Part of a small language model's weights.
Architecture: LayerNorm before each block, learned positions, biases.
Training: a variant of Adam for these matrices, 628M tokens, 4791 steps.
MLP neurons of a small language model. Each row is named by its layer, matrix (up: input weights; down: output weights) and neuron, and shows model dimensions 0-95. Each number is 128 + 24 x the weight over its row's rms, rounded and kept within 0 to 255. Numbers have three digits each.
After each neuron's rows, "fires on" lists the tokens most often at its 100 highest values on Wikipedia text that the model never trained on.

L3.up1372:128139119119144166092139125124142068103141171119184103125147143117151131099124160122200123162114138139113114123152165121150136121177146095139140129121148138105153130118153144113115123095116123140177122102129106152161142144101104098129123103118114150099121131085161157117139108139145136151
L3.down1372:144139122118124132131162100088137164125145084129125142118119080106147127106164144142115079136149140127148086141108142120138098137187096125130085167112104126148111144141114089120142124108149129113145179196149124148107119136138127074123113139130141078110152108147117141147136112114104118106
fires on: "in ", ", ", "(", "and ", "an ", "| "

L3.up974:122093164110153122152114135089137132110105123114109149128133145096122145129099106124155129158114148125106139139162133165142127131157170105118094159112144139139112156091113142133138117136101108194115154103152144120170149136107151095122117126106096135108092129096110125150121164124155147151
L3.down974:119126122110167117098112125161082153094133119125099114144136127134116141131131132103100129130126144096136118132135127102152185196112122127151159106147144131151130069113151182118171080150139162099156135111162104107144095173114122145164100081127112153162123165102072101155110154121112150111
fires on: "R", "Y", "G", "O", "B", "F"

L6.up1424:131096152131143127095145133150093138149138130190155118101091126162140171108122149102111103105118153145129163099144148143157135162170097113147133096124132177092165123124137118119149081138100115102126119076093093121135152106119119115118126107138102135095113111136137098158140184108107100152
L6.down1424:141122158169081169174152130117139096134072178096065145121124125167113118123112105178145083121151152150098106170147076140112110166133127134118122135153132070151095154123110152122099159126140143087118124147181143162095156145116165161126103114124152119125089122140114129133124102126112162107
fires on: "d", "°", "9", "Ch", "by", "("

L10.up1278:140185098118137134114167113123142105125154119117114107099114129139147151124173136111192122122117133149126128126076123133138108141151147136154117114133116118161163164129142132125117159136133139149131139143107061130116164104125111119107092096128109148115117118140123088086121146136097142191
L10.down1278:088101121121150119122110137128136181053106148128098157144187114076081121134107143142115145148158113099152162127155103108145139121140139152119156142163138138081144123130125129137154158116132127127099119100133101146147130081122181122186170130162098126127135144142171143161120153139119147108
fires on: "st", "c", "d", "00", "v", "ph"

L3.up1222:105134156093124133154140096083099128092115134118097130139069171121109144133111149146127174127180105080099150140150136128142097140138140097127113121150153143161157149093123145171130117140136102108175108121113129121133162103126147108127166101132153126121134126112137132128155146123184133127
L3.down1222:139112113136144119125110177150180122163138128126162121098171078150150093122122101138132102129087139158152118122134123119107162094125120166128142131102111119092066098145136126094123162126135157153107153121142140155130086148126123137139105144123088142108110136128138127123100123141077129118
fires on: "ous", "ty", "orn", "work", "us", "over"

L6.up1340:117093118108135186132100160132110113133129170104122111113111118130144121090123114123181132173171149132114129102139155120152121149147114117134130128180136162090074121117100129145118099127139124123127107097144139125138137123131105082109114085113146134135157151121148157119124103131144133123
L6.down1340:113123124127094168126143143110113112149137135103145155131163106133117116121151117163150084152147113103150103165127100123090131099139135196123143114137132167096113113111188146111113115119129126125126139120132141133083153070137134099165087139119151115136134141118107149174087109098107131208
fires on: "==", "===", "== ", "\n\n", "|"

L10.up799:111100125088129118156141112086119133140114124143146142115151148152143174159078140141109117143130118120107110157138177127135122157144126129106121113139112174114124136151095109177135115086162124175094153095174127128146153071117175131079136137116083145149129117107122103157105133158138108160
L10.down799:123103150129101076164146091144117162096139152110148142151141137115128136174085179141106105165097126143118087146138093138138132104159137135153138156097092131116059116184127137129143153081096137155131139095079105162096132160108104161090080142134117117144132138117164085133134161103147150088
fires on: "p", "vi", "is", "comp", "pl", "le"

L3.up1299:120113143103129119122143135087132125146166105088142089136111149123130103144131153147151134111169125103111124093165157120173145138142115094138120110151177129159145124107151195118155135119136134097136091147117131140151120157137133152155167103131135140144151141148097167097124138142169101124
L3.down1299:124139110146162139123138122166113130117116153158106163127126113136136142122120114105105137138087132154141129148087097123073115137114144171137149152113083133112111121145105056129093118146122124172123149120145134119116146110116117092108085162118122129098110102112185103154131103118082148128
fires on: "ous", "ollow", "192", "am ", "us"

L6.up28:106119110115110141144112113130126121096107179120170125158140105137088140136145146092151111155139105131057114099122163121121046150107109134110135148125087128108123116138126165129141144122163105153091140176144180136140132119131128154105146164104116115150128122111122131121161097149151168113
L6.down28:106076163144145104130173153143110177136114112083164126119118133125139174109097129155125129100114119163100179155118156116129129129123109173119135113125105110127082115162089079126101160144156123143151118151105125105080123105125143123153124124162130096106142142123132171134092115129144167130
fires on: ", ", "but "

L3.up636:107154115128139118116121123149152089103151166075142137096122125116131126126114134125165064155132136134114143145135155134161126127151165100133144130134121134113137187093166120105129102119130114147121105133193104149143127144094097097124115105104151160078077130124166117100134111142130158192
L3.down636:159117113124064140152092105086121126136151141106146159135095105100194100127109115107108109145116153135130106123143097113206105119166138082113119133154117098128109135123150126147106127108132132096084138147155126145100121160120125070146120110109125137131147070144146132194150121121124123103
fires on: "and ", "|"

L6.up1396:161154166118127139119158116129145125144107131130133165150116151145140087109188127124122114124105112131160065091148117099120128161129154105144170067098118139085118135145147145184160156100120107116117110107114121116132145107127146131137123096114142125117136181124144148096125102124123097139
L6.down1396:133153081185107143067112103140098138112111146125101104146109143142137149143109147122134157136137172151122147146112104097097131086100111126133111159110119103175100151160119161091136121163155097162154124180145150130140076148153081130147124113121144108187098118099099148114124134131146138129
fires on: "″", "o", "un", "ou", "=", "'"

L3.up1295:110115164138122099076135138128125124163172099154113113117134123141133119177152136112159136138108122169102140159166155157128136152169119117103123097074173111116154128134102102111096122118166152135134121100133102131111131107135106116110127140073109141152155138109088132130142103131163128111
L3.down1295:134137102119144159166109117117126151106086176097132165140127151122143137108097127173096135120138163101162108076107104103140093096089117128147133139174089115140097127122145155144172149139101105118133147159132155114142137157128132137156151117171155117103104111131172120146116160139101143154
fires on: "\" ", "pos", "publ", "ates", "ited "

L3.up747:096116133090143161117134158116159082151143150119163118088095132138115144113093143135147089146129119114120105121141156161131086122156115116141128114105124148101136153097128151105136093122131110122149158099154124127173127131117151104109098132109114151088130131144148142104124127140135124154
L3.down747:126099159150130191129132098147126122137128147139156129048122097096182146093143112162087107103155143131164125159116062137176171129160132088117132124116127115099146128133125176104109134157122090116101155117144120167168141146156113087149116133117153123125146134150089124170129128110122138126
fires on: "or", ": ", "of ", "ri", ") ", "in "

L3.up513:098131119134152153126107113122167096085140175170141115134124136109134147104117162116182140166106154168113113139156153151117094121175129082134150115086138156098121163087124147142141142101109102138133089112131114145143141160114111129122149090119099142165097124121148147097112143136181120152
L3.down513:159129119151094129126159123111109115130133114140139129094146151116171113143140167112149076129155132146107116140102121161154138168140115083139067145097155148091139160137127131123137107096128093084136130128105110168101148177159139091130081189083111100094160111102154146129172109149098112145
fires on: "\n", "\n\n", "\" ", "ed ", "\n  ", "ing "

L6.up1405:149100093107134134093115117109119151145098144133136110131123143101133112133141145145144135109104149160123134134113147149139129144135110070134155142115099127103123150158111135102144145134083070130140133124147136129188120145156141083136130125104141120113101115058127151141111114132079138187
L6.down1405:124123180125141146119110125114147127119150081121100126134181115121141083137146125119109147117090160107138142151161132136091102130154162163137135155120156076114099133097107112133150121100068163117154149141106094135151134128117113138086145109126102133162151160099133121159112138130117136092
fires on: "on", ". ", "ti", " ", "rem", "un"

L13.up225:145115152130121145129084180083125120144165163152145114054140112084161171117117128116165165097134114147126134134150155112132092172127148104083171115146113110132102128143103135163156098159093140108146145113099096133143145120140075122080128094143134157093103101164158162133105096125145119123
L13.down225:119159102126045148099181119117144142085120125140152142171158110168110117094118126134053105151093092135134116141136113166120140120160130130149133143110172124096109127128124139112131144128096115116116123132155151153149098136099163088150124137110149161138141190128184099139153147123126129142
fires on: "in ", "\n\n", "min", "/", "a", "ran"

L3.up1146:148104136098098099141169147099100134140116119104086131123127149153157199104134102133095114137161104157128146094137142164158168170119071147150151128140122146104106108113136121102165141121081076160107134124117134089122101137098131152174132111143130147140089149082114193099131130126138116142
L3.down1146:107142118145193163109088094153147123130132138141158129140131100105108047154110160125159132119096157110121109171126093100109110078146169121105106134115141111148158155142132151141085110131174172086142130134126122167139148115153131095078107151106122113123174123145153080143126116142121141121
fires on: "This ", "Eng", "emb", "Qu", "dis"

L6.up1182:136121106152130151141147106097120129138069149131135131136158102099133157112147138145153067122133114165126139114118112156129086101109124124121096137100126153076119164110173141172126151133142132156088137187097086142143131139132065118118126130141089123142087154109110161122097132143141162159
L6.down1182:101123093085151106111147123141144152102144146140138107129085150146147154136138111106115158130157090142132072131103119151121181091162147106138140127175116156126123135140118171122132109131162121094117069146176178114125107176132131144155132154130148134128136113134148148122139158123090095113
fires on: "(", "U", "to ", "E", "ed "

L6.up801:109123124134114129146132123137157080127135133091188101118143104135128191135112136145148093140123140201066106119155130102143097121133157140133127139101129162111132178096147122172131094121160109133156128141116129179144151115119127107085119126109139135103094160103130109071085089130125104144
L6.down801:124105158143104105146137120153163104146111088148112148062082163100166189162113166140109137148105160129099149109152140134158139131134122172112147150148089138153124137104129119160163095172165114184142107100125062147112164126121134110106106121147122104115097153114135102128102134123092115128
fires on: "(", "born ", "[", "\""

L13.up337:139151118128114154121126087143199114096080144158103118121104145096156150171140141112169131149136119119105119109179088108158101118126141099124104104184147083112140132137140169137095074107125111183145055084145128116151135154162151148142128118136141143142118134154173129108085140126197109100
L13.down337:152129116112004110124110136098117124123151139111126100128134114141128114112108137117115140125111145160128162140119171154150105134129117121143141136128144112146111141130135129120123133130141109131126154129157124184158102125120081150146146123126132119138118130083121108138134143113150132126
fires on: "\n\n", "\n", ". "

L6.up797:127135090078156184105139114156123103080119173081111133126078122140132126107110151116188094156111113115080139107121158111113111142215123104108128160113153120153115137102149117118134108094135132113113101117146132127139148128088150128093111126157126137108116120114182177119152119122142144131
L6.down797:145117120115134115099139077117139101181149104140123139134122127152180152159127135129132164135104126133114110130112141147053134128136119127156115112115097127124112140116149129120102106158102143108154150120142166118100111120128092122127161135139111141114121121110106149133121095144129108172
fires on: ".", "|", "0 ", "\" ", "==="

L6.up1065:124133120109129087126111156073165086126181142115145121104148146151116080162110114128154134121174099129106137116128097138136112111099183123160131171097174175148109118092162139102125128122107144160143114092151111145141128112123164142078129075126124110134107105120135146138122141132165130140
L6.down1065:103113129116134166135169095166128136149129129129120117165083128128107137114131158152081154135085136124112149143140169138078160141142137110124140107180120096148129161154111115187134106086123111127131101126101122107133125165138089125137163145097133148124138129120134143118139129121085135123
fires on: "up", "ep", "a", "ub"

L3.up617:086150106146115146116110091134152137063144146155121115104134123110123139137171099114120087152106164108132094148102113127105117131117113112116119156135167136099083160085175166153118101147141097174132095110125109151165119132155170184137131108121103130137111143132130126091137076114154189149
L3.down617:140082143100164120140127162131119127172106105091151142137115127142127140117083160136141155119164095146122175106154156129152130136150134154136147117137113123141196103141087077097124149124127169086117164150143139143106138119092105083104148143146149129124141129120126122141119195141117067119
fires on: "= ", ".", "′", "{", "_"

L6.up218:134096128099120131149139151135139126128146127144166104115068112086141154138106147132163122138130157139140159133100138137171121131159143141147153156121120174109124146082102122129142114145072152109128130098107084186157155119127166162119121113146137151050144147124141137104123118140095123133
L6.down218:143147105132159154134087157119130120138073148122081130120158162153166099135103112162123097100163127096144091116135135145136171144085144152131103130115141118135157134126139132122118103096100106102168147146174144154139146149108143116095155136129124130134132143120108130142096166122152112116
fires on: "ag", "of ", "in ", "°", "9"

L10.up414:137149140112141113109109132147144089141133117138116160140141112086141107170124114158141145128145117116084128142146141165122075113104149075132158166116118166099085097136161142157138137130110132148071076117110132120144155108124147115133145125107095156159141150093119095113079149136129136120
L10.down414:131082094122118127109130067108098134112121120116119114095129138138131147098129148110133153102096152127149112117136129121127192156172124139141144128124169106118129162110120115110150093139174127107144177121123121171113117120144107141136172116150155122101114131144138144111147123140119139107
fires on: "em", "im", "Can", "p", "ar", "e"

L13.up429:121156146145089142145105142139146131120121159131171134089091163119145138094135163124162091131114145134145091155150146138138162127131139111098120124144159134144111150102139162129125122097107057140144109142123129156114128143116115076115166093140112149084128095106123115139060118124166152130
L13.down429:119160118134000137118119106143133123098126136153142137142108122125136139146135107117138158164120125130130122115152100127146133106147140114159102130134137122121141141150104146129137122102127117122123108128160154111125097178154131129111132106130129143141111116144124123141132177164121118125
fires on: "\n\n", ". "

L6.up1181:157136120150130130122086135161101148102119123127133136124110116139095132120118135133159118148132118142147131114121112130145149150164117108126131124092122103133148123131146150094136130139089123119116100094155114148114147128163155097114176099118136144161093130153127126130126123132132128140
L6.down1181:109122165110119157136134170137146131103136146119126158133155114154137095157066119132115168155115118139136140119119145109109117087151118130118123134110143133089149148107155123147164161161158172155134098113157164166096133101100136105109092126130140132116086168125152109102135134118137143140
fires on: ", ", ")", "C", "y", "N", "A"

L13.up1353:111108141130185102126089105131167153139144134135155130102106151134104179142090148148123116128153142110106171116129161108152120097127108088142127136135101133120154114101146123146096184099142137155092124116058151142142115116112147150134158173075097149114163164140169139110110125130136092132
L13.down1353:101096140122130088142125104126126115122132160146138150125081147133091099080122145101129101116131136145079151107137075131131144144177116111150125147139156159117180148148112122141164123164141083089115125135149104167135112140179128134118142162154136130115108170080103141128130121144160156105
fires on: "um", "em", "e", "ty", "al", "ver"

L10.up697:095129171125131129128099147164128118162099156128128096085102118110145134083083119117143087141097115171091129171137136139130155150128136119139105163095135151122113156104130168107099116123108116149124108144118133141111119104131146101086121151101134150098161130143144090155140128118149119097
L10.down697:144133169159136137130146093104072140082109145152137104161174114139151155148152145105118151134182120097146126141155130095123136120084120139128153121162130133122166124152146132178158191124162166085155172106127134130133125087097157104121106115139150153127121111125183134108107120122136151137
fires on: "in ", "ollow", "f", "of ", "am", "ev"

L6.up562:100184128098134086146159115142138067126112120146120066118130127142134093129146161122139108158130176118101135098141120122124134139129196140148113080127150131140128146120136170159104102118136129154097076193131096154141134140126090138107122103121137126098088156131135157094072136118127154123
L6.down562:156075193119132117153149160100132156165124132111096086088140118125135159120135176183141125147113125128127125169119146099146156161151118134119139103123152151174099131102148074098146135146146139094110149059110117101129094094138139133165134158131134108119108152115154090124166130132110135154
fires on: ", ", "ere ", "ge ", "(", "use "

L6.up381:083120161095183106106126145110188064097173140148166143124112124128114154123105136132177112162150138120102094126155183149134121120150139116154140108133152137117107138086136157109136122130122142142148106094112112173120133107071134096110159110148129158101127137080163108094121120125156136125
L6.down381:157157126134104166115096100153106152170132109140115137164122164089171125146165123117141135118134119148109143094134119100150132102073116117090137158112132127126125126154133169122102174134126106147138099139161144113146133155130128168162105118071093107181108100100071138134137088143119139171
fires on: "a ", "and ", "to ", "ing ", "ly ", "an "

L13.up969:108116107119103164090074123108172115105120122133104144112181141096125144152138134119118116125147121112129147140162098103132098133160104100206166119097171085068153191118109142145136150096139106136134105161104113096146183126114103110104100141158164136133131114122152133130154149139123141153
L13.down969:145155102108000112130134137149107120136144145112114114132089147144115091114148124093127122132130144142124134116104138129132130148136106135116123126141115118159139123119114152119091143146128125149119130120151146147107117134180142133149149116155138118117104129139120110114142119149120127101
fires on: "had ", "\n", "\n\n", ", ", ". ", "6"

L6.up1095:136121133141126125109127092133098101098128180110128148124101135142137098120113151126196057138114145135079158103129155143144128144160121099129129150089147150101128176103143138097110164087157102097129107149134117131151138142097097088095119144125114120116128121077154160112163119130122161190
L6.down1095:136132155101098147127120113092094136146114146144125113156112149151147108124112154132110169128097153078099132117124132120114101120190108159140104124148084129132122129127121158186134138139108112136158120124134126081111089101108111134136139102078145143110102103124138149173113138107151145150
fires on: "|", "6"

L13.up1143:136121102121121157110115096099147135106157121127174154121139135103144097118142131111159148106145167120148121139145104117149105127140092142170096130126113087132087162115120133121141119124125092164140117152147147161098140153107147139102140113136152121102126118103134192150162126123187133130
L13.down1143:126149161165018127149138116136152099151114126136124130122106112138120147164108157136116147096141124129132153152157157104104126128137140124114112114168139152133157141128153152131105117124143106112095121113157106139128133116145123110124132097150123145122133142118152126080154120114125144139
fires on: "\n\n"

L6.up944:097114107124128106127099098109155112086134122116146149130153115126117149107121113108137097138157121111111123132139170091166091146115137108132120127113190117114130143079141130145108125139162138080120099162078143139147142118091142118075137095148132148116102131104141154105137124143137157115
L6.down944:152118110119138154103130123123124097139071121124143166111163116129133129145118144094128157114111121118126116139107124125158137108115114099126132114115167113116132137079115137182128130099134141100105092129136117164065103150097142126099130114137120133076098107133142136126150153129094083151
fires on: "\" ", "en ", "y ", "ly ", " "

L10.up119:106109147071159138126121139190125139148135136148119138102112121132160113131146138148160104190134126106135135072139123110150115166105141096112149109136120083115118127143109152145173085101165113133147134126102126157165114132107134138112105135122108126140154137126146158108127089121126118161
L10.down119:132144160151109169143125132114129129151139135118144137105164136168140110114118118137119083135113129129111142167122121128134119117122090186113108120119075166119166146153189159128102098172101117141122105103108114143108077078141092080176135122111116118143103149138123124085120119148084113156
fires on: "\n\n", "ro", "It ", ": ", "ated ", "==="

L3.up413:119135130113144131124120132102167115130119163093146115128134126112129147126116167092192115180117146151089099112149175122154125130145131081116130116126143144121138136113140150151147128108124095125150115098138115143135164097114110089110133133129086179134087093061127119093118136139156134121
L3.down413:133136145148119100131093155132113142104116155122118138086130176110155118106124148157123113110106142137125141140100116132115104118109133144131139096101118111139105159129142126150168115153097164174115103154142108098126087144117172155138162119137154108114127175173139098104147133087138122167
fires on: "| ", "; ", ": "

L10.up226:149147114112156127154152114128119133129152126123138175096131177142159139089095152139128128125165124134115130144141129163136126147129180112150155093161098132124088118094112084083104103093067099143146124066154123126153169098135122105140118134130134163072131117126141124112119109133180118165
L10.down226:133115128188136130108154156125139130089090140103094128121116113092140136128160117125148125159136193125157136119108099094164086117111102152108101147115149133114153167166101152098129155155135138135130105187131097131119092140082126122161110088149126084163178154128144150135136111131102164106
fires on: "and ", ") ", "ed ", "con", "the "

L3.up97:144153145151163121112107107098140122098134147117167141113161155110139158117119166128141111176101151146109139159167148135134088128153152090140148146107143154117120134099151134130131133110113111169158123094136122114189116131115135107123138119111089123070087141090147129121128145123160154165
L3.down97:145114115133152109121102137140116161133103132114158179141110123138129130119150096093154105164169150121130148093105132079173124119152135113142081135165134085161131128147098107152160068150131148089148118115174131135108145168142128117106085132175164112140167074134110151136170107135086098088
fires on: "and ", "ted ", "; ", "ed ", "ite ", "Af"

L6.up604:142106142150125121146132113151128096159117145138173131135151122142134187109124174133161095131112156159078128071142118137168094103117163138151147107120135143091103143121140192130107123149125109136107105141118092112144174172107109144103106139127116135091090173096107136108113118128097158180
L6.down604:162154123177137116135131151129128111125134132105159101111149121147122171134135160075114183123076140101178140145184119141158152158127101156113146136120122155130065132121141109121152089162114181121137090087138145106118148151138137177136159104107153131094167123139137096124133114132144075142
fires on: "(", ", ", "– "

L6.up574:094119105128103147134118111131158116116082172141165151134141109144092147099136133135139099138101142137130147120121176131133089131130167127118130149076123126106144129151116175121128124136140109164090125173102088145169181116111132162077159137116102126150117136154109135092144121128109134141
L6.down574:164114145101152132136141130142089175150108081104111104085107129150129158076088133128154116123108131168149104133098107116158138120108132165136136089126134133122128107136135084086136148142139138125136165078097141098110135095096127116173117103143141129089125143138139169126140114136129145151
fires on: "(", ", ", " ", "201"

L6.up112:116092158108124147117117149106114111107151130068124096127153166132154095138099146083153111168142149153107153091161169137133148144186124116131144127167129134126153153110158135132120117111138100108141083085150130137121111131092088122091136140107139167089116124089147148134142132134160122173
L6.down112:171138115104104163157117123117081121109136125133111102195155102117137118130175145118148171141133099122129144135168170146171073119123123098120141134124126150089115115188141126081124147096147134140128158154146079091117095116159113095150149092160167116124105096135085166127126144100105137125
fires on: "|", "8", "4", "9"

L6.up1486:108077090103120131139141098161137097130138166132131134115148121150123173140093160138159101193096168141103121078126101156134125126123136110120141113135118117078148132070131150151139132145114119107097112112125082121144136134107111149132095179116095155120086129135157152105134127134132195195
L6.down1486:159132116143120159120149135144134155085130083104107143097119128095104143119129156094116148122127129158157166155181143111118120142157095140148135164134153168139111153108136122123113124127129149130087146093177073129096100134158155137113180064080136096156102138123137147171111153123141120096
fires on: "| ", "|", "0 ", "; ", "("

L3.up494:108138146152131130129131133076161129113110156150132117129133161127130121114092151108154119168127144105129087163143175133116132140104150110139169139130144170115102165111133146107101136084114123141156134101147115139157135128109098139127181123085061166126113154059168131110116123132154147129
L3.down494:181190157115131130147141133106126141111133081119118132126135142112135107112185133167125107112168069155156135117107137153130107098135133136125138117118123141141108139147103154137183165153158149128108149171084116138123126134162159071132083155122153100132141134126147126110120104126090136107
fires on: "in ", "\n", "y ", "an ", "a ", "| "

L6.up655:154126112144106123119103112136118097121117165149128125126143155127166106117151137130161079139103139129152128149140152133153151151118114079129138147130097177047086115131107155131142167107116094113144137178143143132183158131140090118079134122090119128131141123096163144142132119122098150138
L6.down655:167138137126141110096147129190142149108126121122090125111095146116166140119135136119123106135133191128142107138137091103156139141136079133112074108145168084109122122123127102133151114174105139146121095130103101110146104161116155146110137076122105130138181143139105140152160124119159130105
fires on: " ", "| ", "k ", ". "

L3.up1533:109119114130136123099137127130139100133093153105164129119155126100162140143101179118170138135087157146106132121129151156164130115185107097138134112076159132132124150077140138155171107120125087172090094138144127152178132112123148101154131109122130130099087142131118102127101124136121175163
L3.down1533:143125118116106116142098143142138120124128155103133131083140122107115159128107134081096126126123165140094137134110136128166143132137158075149118153167141111162134106079156124119108126135148143113124089128161071118184122173118131102129118096185146110128111118157097108161143110122110138100
fires on: "F", "W", "G", "Wh", "Se", "T"

L3.up166:153119163103127143104104134112152114121107122103135104094137160149154103135092162149179144146132089137156114095135155133135131125147125116146136089091148147103125193121127103122109132119116104151140108151095113142145136147139176124147134104115111158097156113156120159073126110135114155153
L3.down166:074152102106185107121140081100111152109109143101100147118122101146097167119172139099135153146121120135121095133138136103086132130097091166090143130108115151144109110092113141108096110113132155130093158167144141154128113157096115087162097127129103153136119138134184134150097096135144118097
fires on: "el ", "d ", "str", "(", "en ", "x "

L3.up48:145137136113138168121168126069110126121083119095105080136140150133172122115106119144119145129064098119132094119107128143097156161188102122124129131106089076110122126175136132136145146135115109122153123129131119158113121153136119124173171087138148122127118131154144125095143169121122121123
L3.down48:116113121134138095127117138189142130130177127171152182109118111123096120137148154119137134118194156135122172130141126115185097103079135134128130124140170176133143131081126104109107120110129154135120123118127134096152137091113120110085076177111106137131137114089104131162126080141117144135
fires on: "produc", "inn", "|---", "by", "clud"

L13.up1224:105133123070140122121138123147155105129149125091117088128110098141120098125103144146172126160114161108113150150098155140171146167126120133159129096122120124129138144118095132071138096124140148190160128157128058147162120096103118145103160122113109166095126127128134167117149089125149118115
L13.down1224:105171139147131131143156139129119186134089132136094116134190120142148145129168151147132125154134093124136109133162124135088143129126103139143102085149147149077155072095161157157163127174114120112140107122101150133177130151125103142121098115134115124105101119174167106141124137150127100112
fires on: "of ", "New ", "in ", "y", "m", "n "

L13.up1522:100172134096100144162112119142148118135167166133123101125160149114149116115145142111146120156114188156121142123154140159109130140134138081141152136157120123121113137117139122158140154133081100152135126147088118099128143140166099133118113115134108177113103105106151133166099130113172156134
L13.down1522:128141127134000133140127142128127133140116129108121145119131130132137114107124119122143160151103121137134142136132147150140113137142121132118120135120127120119144135129113133097127109116135127126126112138129133149116083138134122116141140122150151114137119164125139119135134161147133118121
fires on: "\n\n"

L6.up141:107120142111168140085115144145111134135146143100136130079073144126153104141104146141142120151103162157102089121149125141141150135174127068128149144115118130124145136132150126100127104082062119116133137080135089161126150152135158066119160096114084150113116113117131147153099147131173137181
L6.down141:084156137110110122142119160157106129153163132152116130119092152153118129110090115150107118099154071098141155142129155094138131165112151164163105149114103117135114122137164090120102099115118140117160150119113127149128150129108117121111133087105180128134156130132106118131092057145142117104
fires on: ", ", "c", "ation ", "y", " ", ") "

L13.up1227:127126138102138126152151153104118105155139139110152163121094133103119143140098118153126105129172103133083132147132190143170096176108155135110169126161145119107116123089133143159140111117083165136129101095130101113160164093113140109106159131153097148089099122131125107149141182123138108119
L13.down1227:134142134132098092140121108135125140116178111178145104126176144113139112104138117112131101163106155123089165140126108147101125124134088128158149118151115137144124154128126136117103130115086126157125079143129095143073131139136145156133107142119132088155148160073140166100154122130156137125
fires on: "ol", "p", "ac", "tr", "u", "pl"

L13.up1340:060114134132121137139158160104152121144101150136118131125151118116176165135154127125132100151089155139108167093200130096119084085119150128149130114150134154109111090142114128118145120098133085123150132113122127111111110152128183146073146130157106178102123122127161186129129153121169118150
L13.down1340:130135154132000104124122132144137175143129131116161123124115099140099116152123124128130150126095087141120112129142144139173163177138103139112101103128114124152140129117157122093140104110124147162157108143140165136118150138092098150148161151117143116116131112131129142117112140131134167136
fires on: ". ", "\n\n", "le", "===", "==", "a"

L3.up466:135175130163151130117178133111114136139105118104116129117086161137149141111100124146133113138093089139132091088107121125132128143197142135133146137135142120153107145111151117162132146133091142094140098117142136102114168160145129078199089084161118145130089098146152123089107141112099148158
L3.down466:118082150097098124127094116153132127135144128147149126144152107118124110135149131116130162100172173130122167157162133127134129108079125120124108126116119134102160124143101139103130127122163114167124150135122128160142088094097127178046161172090155112123178152113099129158161126141151106099
fires on: "olog", "tis", "ash", "opul", "by", "clud"

L3.up1214:110145116101146131128128099089182097097141165142137072127122159104124155123103151086154145187119154137113142131136170149121106141147173100135142128125148151149131127093159161120158144090134113100137101117169088176147151142112137120144127104115106142110129134096129133089102176134185134127
L3.down1214:134131126126111118177124097097133126135094099106124095132123131147133101172145090118110156067138139167097118116091109111172171139159123150156144091122111099103118173127115149123146117148140155127134121155115136110127092153161140112132138145127175135091142174143143137129168094089097107129
fires on: "\n", ": "

L13.up72:142170089095135127124122096108121124118138098141130120111131092144118138092102134117114121106136127131100130160112147168123119101154071103118138087113101142098134156160143109098155144146137112176152135129092155152115150085140124127148121119148118130121127122075136125142133135145148094118
L13.down72:138133173108177112083125127152131138150130088109154159115178140126143119155176106112145131079101122147092137101120116129151115141125154165142141143135176138142106143138165123101091096126113127118119128140120121118187116145144132089122141121134151102142142114209092119138126113108126105146
fires on: "_", "f", "cont", "This ", "z", "li"

L3.up816:140154121134148163131096144108176070102123148145147102115156129120121135137109122133139144178103171158100126119141164100141117129161113098135153080159155138114113158082172123121134106126104092151137134095150088175138168154113111129112139080137103159133127128112154168105095140139198127138
L3.down816:093129101115131121113160125108132086116142103133157095139170172136060102197114122136136163093154123115105105109109118121183144156149134100140151070116130114119110167131169095116126112134126152129147129126124117138133086136137098120103123138158149136124146181126157160111115128088135084150
fires on: "\n\n", "\n", ": ", "("